From a checkpoint of a small transformer trained on Wikipedia: vocabulary 8192.
MLP neurons of a small language model. Each row is named by its layer, matrix (gate and up: input weights; down: output weights) and neuron, and shows model dimensions 32-223. Each number is 500 + 25 x the weight over its row's rms, rounded and kept within 0 to 999. Numbers have three digits each. A neuron's up and down rows have the sign that makes its largest values positive.
After each neuron's rows, "fires after" lists the tokens most often just before its 100 highest values on Wikipedia text that the model never trained on; "fires before" lists the tokens most often just after its 100 highest values on Wikipedia text that the model never trained on.

L2.gate816:499494506501480500491447511509504516479473519512470497560499498498498485494522483445512453528473494515524493537497477519467492511528471446496490510508534502533501521482472469502495517481531468556503504497449484486509527518508560507503510525507496501516464474469502488495554477536483531552536514528513506460458545505491503499517494492476516488466486488516511546460509486484511503437481495486497480517511466485523541529490524506487527510494466568497498474520491469495474504525453481505496514532519518540529499513542480516511466524485513530478506530516466517492452516513475505436
L2.up816:534453498485514521548437523470518488461496536463524482489469473462529505494530507456508492483477505499511528494504517532484521470503504504481489490466486508497545490499487519507527482538520478506524540477509500472514515485503505501511482502499531513497498484426516506481508535503486522512493501491479513468454532513499506496500464459468504499553515561515464473487489534498484450483506548502529484470497526480508528489528525502534501574505465524492443514513519481540500506507435498528482528496491504497450487526489492488509464531517478468483563502497501558480488504490538504462
L2.down816:537434493485497509504510484535495475482544501509499481495455516476585484533475523515519545498549517565508495503506491495478516452470522512519494500511518527506521456516500530485501527480507468524506518468480487498510482486501495481491537478507525477528514508494517532498491542522471499454526478493464477503470486474508527482507468468493475489501540527445499547526479514538520483546515523502550471499486525455518487483537511457494504503515513475516497518492492489536495532472502484516468495519477498468445466471497505547484476534538465459498500495493488536452519504497495506507
fires after: " ", ",", "–", " ("
fires before: "0", "5", "2", " |", "3", "9"

L2.gate477:501500494504508485481494500541528478476484505515497499500482491490498482529525532516506480479496483534511502519540527509467489494529483509474527530488511471461519459513547485473472478508480472512478467490465492504507515520518511477469540495489505509502494477488509537492525487517467495578505453532489500493495553469530451517528506542508484517521461437539491510479508450458478499490507507487500505487515500570468546508485506491512554518514495491508506536483512535529456517500494522482493492512481486455433469559500524480478474530473522493493474467513533541472509508508481510489
L2.up477:443557496480471510502482541527508460506473503457519499483545500540492505489486494549456500471433491504479501512566506508532481537470486478475485483487502517511540476514465534520430451502474533487506491501496495470445532494461511515473511524489491500469474476477499467482490515498484522485491538470491501520494485488479442511490496480491484489515502528500542477480512535478502472476488490495489508525460474454492563479495498503489509510507579468481495507488456499513481466504510492518539501465531481468454497535517476500541471491497482499488506479480488550536516501519480511550
L2.down477:492456551490516498468486487503490500512496535512495529515490485484532499565520490502533498493498501509503531509523493480511524505461512540485478523452492527501480507489492523510544514474516450499484489523512491483517495524516488489486583486502442468504491523518463513497534501511482476518492462511509494538490516542516556516486507492476515549516486500481479493497520482457511485538489537510505481531520529527521529462489506445504455465509501514571512508494537522556514446460479517489424500553500487509483514534520518461450534539494519488506478510492549498525491497543530502523
fires after: " ", " (", "–"
fires before: ".", " |", ";", "6", "0", "2"

L2.gate456:456538481519507538504487502513482515535480513538466495518493479475517512485515518425509494510477485507537476525507510459511467540482486502498532502496508508532496470489530479548513489504478481537501482488478542477484496497468475481534524484494506525473480468487526520510530530504497474491492497549535471520532514487495505485470502501489506481450508474459500511521491500486476489455453488496488514488473465528512483485489515512470520490511482495475527470511500489495552536502510543469485503522531491471514464516566510506471481470518532490502503478509491472497518470588455479541
L2.up456:507544523512513514492500506557500508497504493503443480457515491469547512488476483437478489486475533511502489520494508471499501496516468518500484526500510492501524525521502528493482507535444500499483521480562497499482496480447524517544535489494490472504480492555489500490507512522485442501505524499501496528499441493511488501462481464448517480532497492494482498549528489473550511521481473529475520487488494492508531495505495505471511506508494536495551452510518519537509493520491532502504500499491509486517503477496500499516495464504504453484485481499475486489504474538478510509
L2.down456:492514530543509496469486523540500505468540507510495474511500511475560507521451518460521493517492504518515465505456514486487482484498458522520520485486498530501518491512550505513510478521444465542499489495541473520477502473514549518469504489494473480524545502542497535506484506486509467489554503552474503534474497532551485537464495498478530491521517451520482526545516499489509502487456488515471467491478491477488518487534507482510501462504495502496535453497504527507500512505515529505531471484501493511509482511506488500482486504563504470480507504537480500489475498521480510534
fires after: " ", " (", " |", "-"
fires before: "7", "8", "4", "0", "9", "6"

L2.gate794:490514517527529518511484509525480505494486525520468486471536496520533487525507533473485512517448474524512541519490508554519471510502507571481527493505464496448490495475508506471507499507520486510461480514502536529438523483490493457508487513498478516490443471488501558517483487509487492490486511517505510464497486541501522530512479501475488540503460481475477509523504516533513496525475476511492490518506477503474553491538472502457510550532506490503487510501489495509488477499531517469498484526525523460443476530545498462500452489494493510491508536520452484504559535513516551494
L2.up794:493494516476489498528477487485517527529536555496483494495505545444513471493502525497522472496485529497462510492532491464508466521497455498498555515487537478463480534474488479518473508533486461558495493499505544513536490510535517467518487469521540503442451518490491549481526443513499439509564498531498485525479527487474473525489493503503513487499447454526458489494538481460498523536469509512491490499531470485557491559456507516496513479459493507525506486498503490491508510534506490488482498519491538481511510511504537486468501467502518521464517495460480504483477506499497504527
L2.down794:513538527527480531470492496519503476492515537498480476505527524487517512504458520492488515478566523477483477482489496480460519467532510433503538510490533500561505486487457490493519492455503518536492524511534458469541458536474500482440574516500521497513507473511484512492473509519486435492526449534475490505470505506489491489441442475500472510507485497516472517502462507461489491527494517492510485469513453451524501514498482548500489504500491513538486493514504506510507456533503526545490500522530530497514509512512522513516504503490481475484455479523497517495499503509528475502
fires after: " ", ",", "202", " ("
fires before: "0", "8", "6", "9", "5", "3"

L3.gate748:485556489491487469455461494555516510530527495503493519500497523563500483459545501478483540503439463539482464544485538516533488494532504517534566474539523480548518485491512474484486472475507455558517512490514493488518482507528506503514479527505476497482474488475480511501493505520476521526523485534466445500504513560490491484505513486502510513498457496490510503528499493524531491526460489520494516503488472503528537476492502481512534519504529525499545543505487505503472507570495521484514501487516474485499501514552540497523509499497522499475495486447448519512506479534506491535
L3.up748:468540517480529479502471508523529505508548483474488523508511488505512474492512513467456539472459493492494466508464518511499521494532492522517542466477528465521542519451527492488464497509498480500553543519498490526494518512524495491493494514501498485477517514508477512488508447516476549482507517505467489508484524496502446466532518467517498499504505492514497499537483490504509487524475511501472512547441483470527495501491476494482517486510518482528502516501519492475538515485516542499487484480534481452485458526476464501497425479506477487449512512431483569492473487471535533553
L3.down748:508489548511543504496493480500534490534499483507444492477511497483510505524491511521497514506521497499486481502539513489478508442497526487497511513461493488499502494521527499443492488546554503472501510561475493493472479507514525494482502520544492439481531551521496538467517515464519507474502516532490557529507530471493487537513491460492553506495511512486445489504479505494476537533498498509515462533470488471471477499547507466533461498514491476533483506496520478517492477482504543526454490533527509504507440496504476481519487502489489485507519489553494546491465493465499551533
fires after: " ", " ("
fires before: "0", "9", "7", "4", "8"

L4.gate126:474454517457543521477506532536518504504483488486464479487546517513497503483483470507483533488522500520480470549520485463500491541484462485487459483526491485511501507480515536509494467475487485507516528523551486490515479525527465521503480507501479512485533449475477505525501493507519530494514499522440539515483450532509486522532502504469496487481463509496483421466477530525512523477511456529492530460479448516476555522515508507484547488470454504531462490497467463485525507509533466499512485486518479518475498484488480519515521528510467494516503496504489475507463440523530540523
L4.up126:543514484480480516458536463515508552496525503474527500518518513515500545477485482477465489493552545503502469491498440517476509512504464486531543507504443496486499484494514428508456507466532551479500478471481485525524509488519498492483536506517479531509494485479460499558461529520529528462499500510474510505539496450468503524488516487494518471509479503506460482515472500487483512537484463518523482558555467511505482476514489514468483469510502519500516490518508484484551508517487535498532523544521532501503522489501505553515487495496507464494464524491460501530523495451519507505
L4.down126:562489561499523435486472482541461535489487509505541454554528489487487490504569496477505497532518466479537476518509482478529483527496491501511531524548511518479535477527498498465533485491472501536482486481470504487521556525486529516530524500496497513493521538493480476491490489509488506466495480509501498517557484477435468484499535499471522500530523493444493488505469499481506518545445514468549503485491493501522491511496511492503494494521524542507493499530497508491478480542493509487542539505495485512553528515522534545508499489486511442509472512523494524549492503501512489468
fires after: " ", " |"
fires before: "–", ".", " |", " |\n", ",", ":"

L6.gate742:453535522536456503518469504500520517451454455486490511506512494511517492497487488507536516504486511506542519536494479535516476468502477501531462458507493467508507474491498510468507511502480498491489523501503517496542518491510497498492504533505488541461453481522491486506493486527523549500475543489527507467485496536520512505463484485447502495489486514486521481499502496487475522544544543477514473490500488563481515500479499505494541508508504471483500523490432527516483514491525475487506502457479473465531577519533491535488482502491496477476489496513489484497500487575504499539
L6.up742:506573498491522513504495504517529471492506503522495469491537503483496502519519499532516481519473491527513518468505504518524485473545501507504497537504485504530525467495534524506487509489512450505461493484453530491479507529477552514518474519485485491517503511466437557512477515500493555488482465491488503463470506474447507512502492498472535481490447531518504498530501450501429533508515531480509497489525476569478515494445527496525523508484491451498535500519492538539486461494478482537505511489518501497479532496505541503490487477521536487495488461484502514520507495514528497533
L6.down742:509484504481564529498475505500460523507514489502512503450502533473447463442519524490472485544535522468523467489469449511553479464517508444486508503494498489522493485498521518462480526474494519509416512489487492509522521538508505460547515507502482500488496509498455532504496506479521504498474486501491493509493478497481488478517523493522499491520492510496494529524530486540484515447465505476508520510493499486500475526479518575498496493547521459500500497501485501486507471516505489509468484525518472538488553532479533466468517523482506520494500469508429501537521439481514506514
fires after: " ", "0", "1", "2", " win"
fires before: " ", ";", " |", " |\n"

L4.gate408:481519484500531491476540504480498496502475479471436524535496501496498481488541553502513491516489483516540493496550527503486492513498466530487480495499545527557462518520489500491540508525504528526509496518489467467481481535466476502509509546508510494511505494530492507516489471505484450498497495506460507491539504521545535503540545463451497482509474473504514509433514487499483497511469487525475516452465490505487546516464561526488530472509497554513525528508472491505511489513470481474531497492526535463497497520540466520508490490502486495507563463527500491476505529466477501497
L4.up408:472516468492457498462491501510527474464474512446523472506512493514499515493515511486536545520471528533459525513504511495522483527481472486475449503498499489484525410520493536539470497490531505507497521510524512487515545500539473491494500480489506538483527497503504465506542472531459512510487526486493475460506489483464477540521516499512508490523464504536488508441464483521519493491494487499504498472508499487523555520510508536482520531475492490538469500517522457532562457487482472485518515475508513460495498499472443531555534511489517487462517500538461542509497503553521474542
L4.down408:521528498504508529526507506511533482522488496483493523512535473481523477507472513501501527514510489492486497468547446514482545496495532491523551507510537568546509501511514513440527468513542480518550518503465519501464461554529463490519549514497460481505476530538472489514467506485484485534508463508478503483484487494523514541541504441535465477507488487462524529492451482505530556492519503528480470471505453459497539500456531516510507501518495507515502508502487509525530524507473501508503533517485527523513516513488476483479497490485507479517527501499473485541552545510505470518
fires after: " ", " ("
fires before: "3", "0", "1", "5", "6"

L4.gate277:489518505514510465488480493505535483530483527489527488474527469517498506525496451482550471501519508532489503514482501540504532537513496485499491494469521508492490502505547520483490523530526526507469507522485585513465520465492515439524499420492454518531496503502494507516508446598465530525452545533497476533499485520523488529459487495482463485475509488521488509449505510471521538480511489509504503505492466528473450455522493500513538537491494492490484486470503493458509470534495445496511522469539480523487482494499513524496517531480491484500510475520499475497497456485501509488
L4.up277:537490466472503492487498459560498493536497495521473475514475512522503539467514479512542498489545435451488499519488491477536514494445525462505510518464462506505496492510479500474489523486501511477464518467487509477589490498510501550488522457491480515513538511473538507497476504514473541476528522505507468480494514530444465502502484489499486530512485509500494476474466495470463498514497468462481525517480552530469506486498516508523467478483492489501478556501486519497471531515486502473511489469476467517450498505482522490453488525532510474541500488489483491490516545467500505473
L4.down277:494482517481542514497537487523482533450491488547434521490480512469508454477519458549520520502542497497485496516509522491500524460479517452507515493477485505463492459520423509500479503440501511492485561471500458485543458520452494514501502540494517491471486479500488516498506517479538480505520492469473488453505529517482507475518482528456542519493477466467504473512501503496493510497505501502475499520532510501525460539506475481582496500539498495487505521457530507495501481520495510515509488515492507509512499552512527485482494532461516535499505460491503485482508490524486489488
fires after: " ", "1", "3"
fires before: " |", " |\n", ",", ".", ":"

L3.gate297:448509462501513507457493497522478476508509460537532522476524508505505468487536494482483487534479493494564496482499532527534528506523423473516524539494506540506478497496524417497472497524513503493486516487479496530495529504516484529509507545502504495494460485535509501500496472545465514521478479527494496492546505489508468520505501505485510501461463457490481514494454493540498519533520497474436477440518478471520496534493538496482510496517466489508485494469492465520516468486450535485527507519534517486485483540505500539534512487513509493477508494534490503485520539506481484507
L3.up297:471459474511510506483513501475513482514513495516510495471511494512517492493510477460512487474445499469535541471488517474537520478502438473469510530480531526502516524514492501474476512546545479500518527475500496525459498490489471485500520508473519487504485471518495495508507482551448461486490452523493505508503484481528500512494485459451497492494494465505544512463476509541520455532497499520514466479474474478508516554470511498508506524483491513515473491511524469530508499464472490489476537466478538484483502533497479526544524529489525465474525486538488531500505538468507473509
L3.down297:511508504531512518487494473502487469507517517513537489500533488501539528538505503534534464522483515521532504474500521506476480470502504508499513511507545553540522505487502471435528498514524514531506527438512496503432501504494508514524507519462509527499487518549450508504449514509478463521515508522493467499515497491532505492529486477533498519488524478450490522515454489559496515533508512508481468490511498487499496520500501493508459514530516518554496507483519472526494493502480524478507508474481542483510505483518508480470500522467526484483515463536473503490511536483523458483
fires after: " ", " ("
fires before: "0", "6", "8", "4", "9"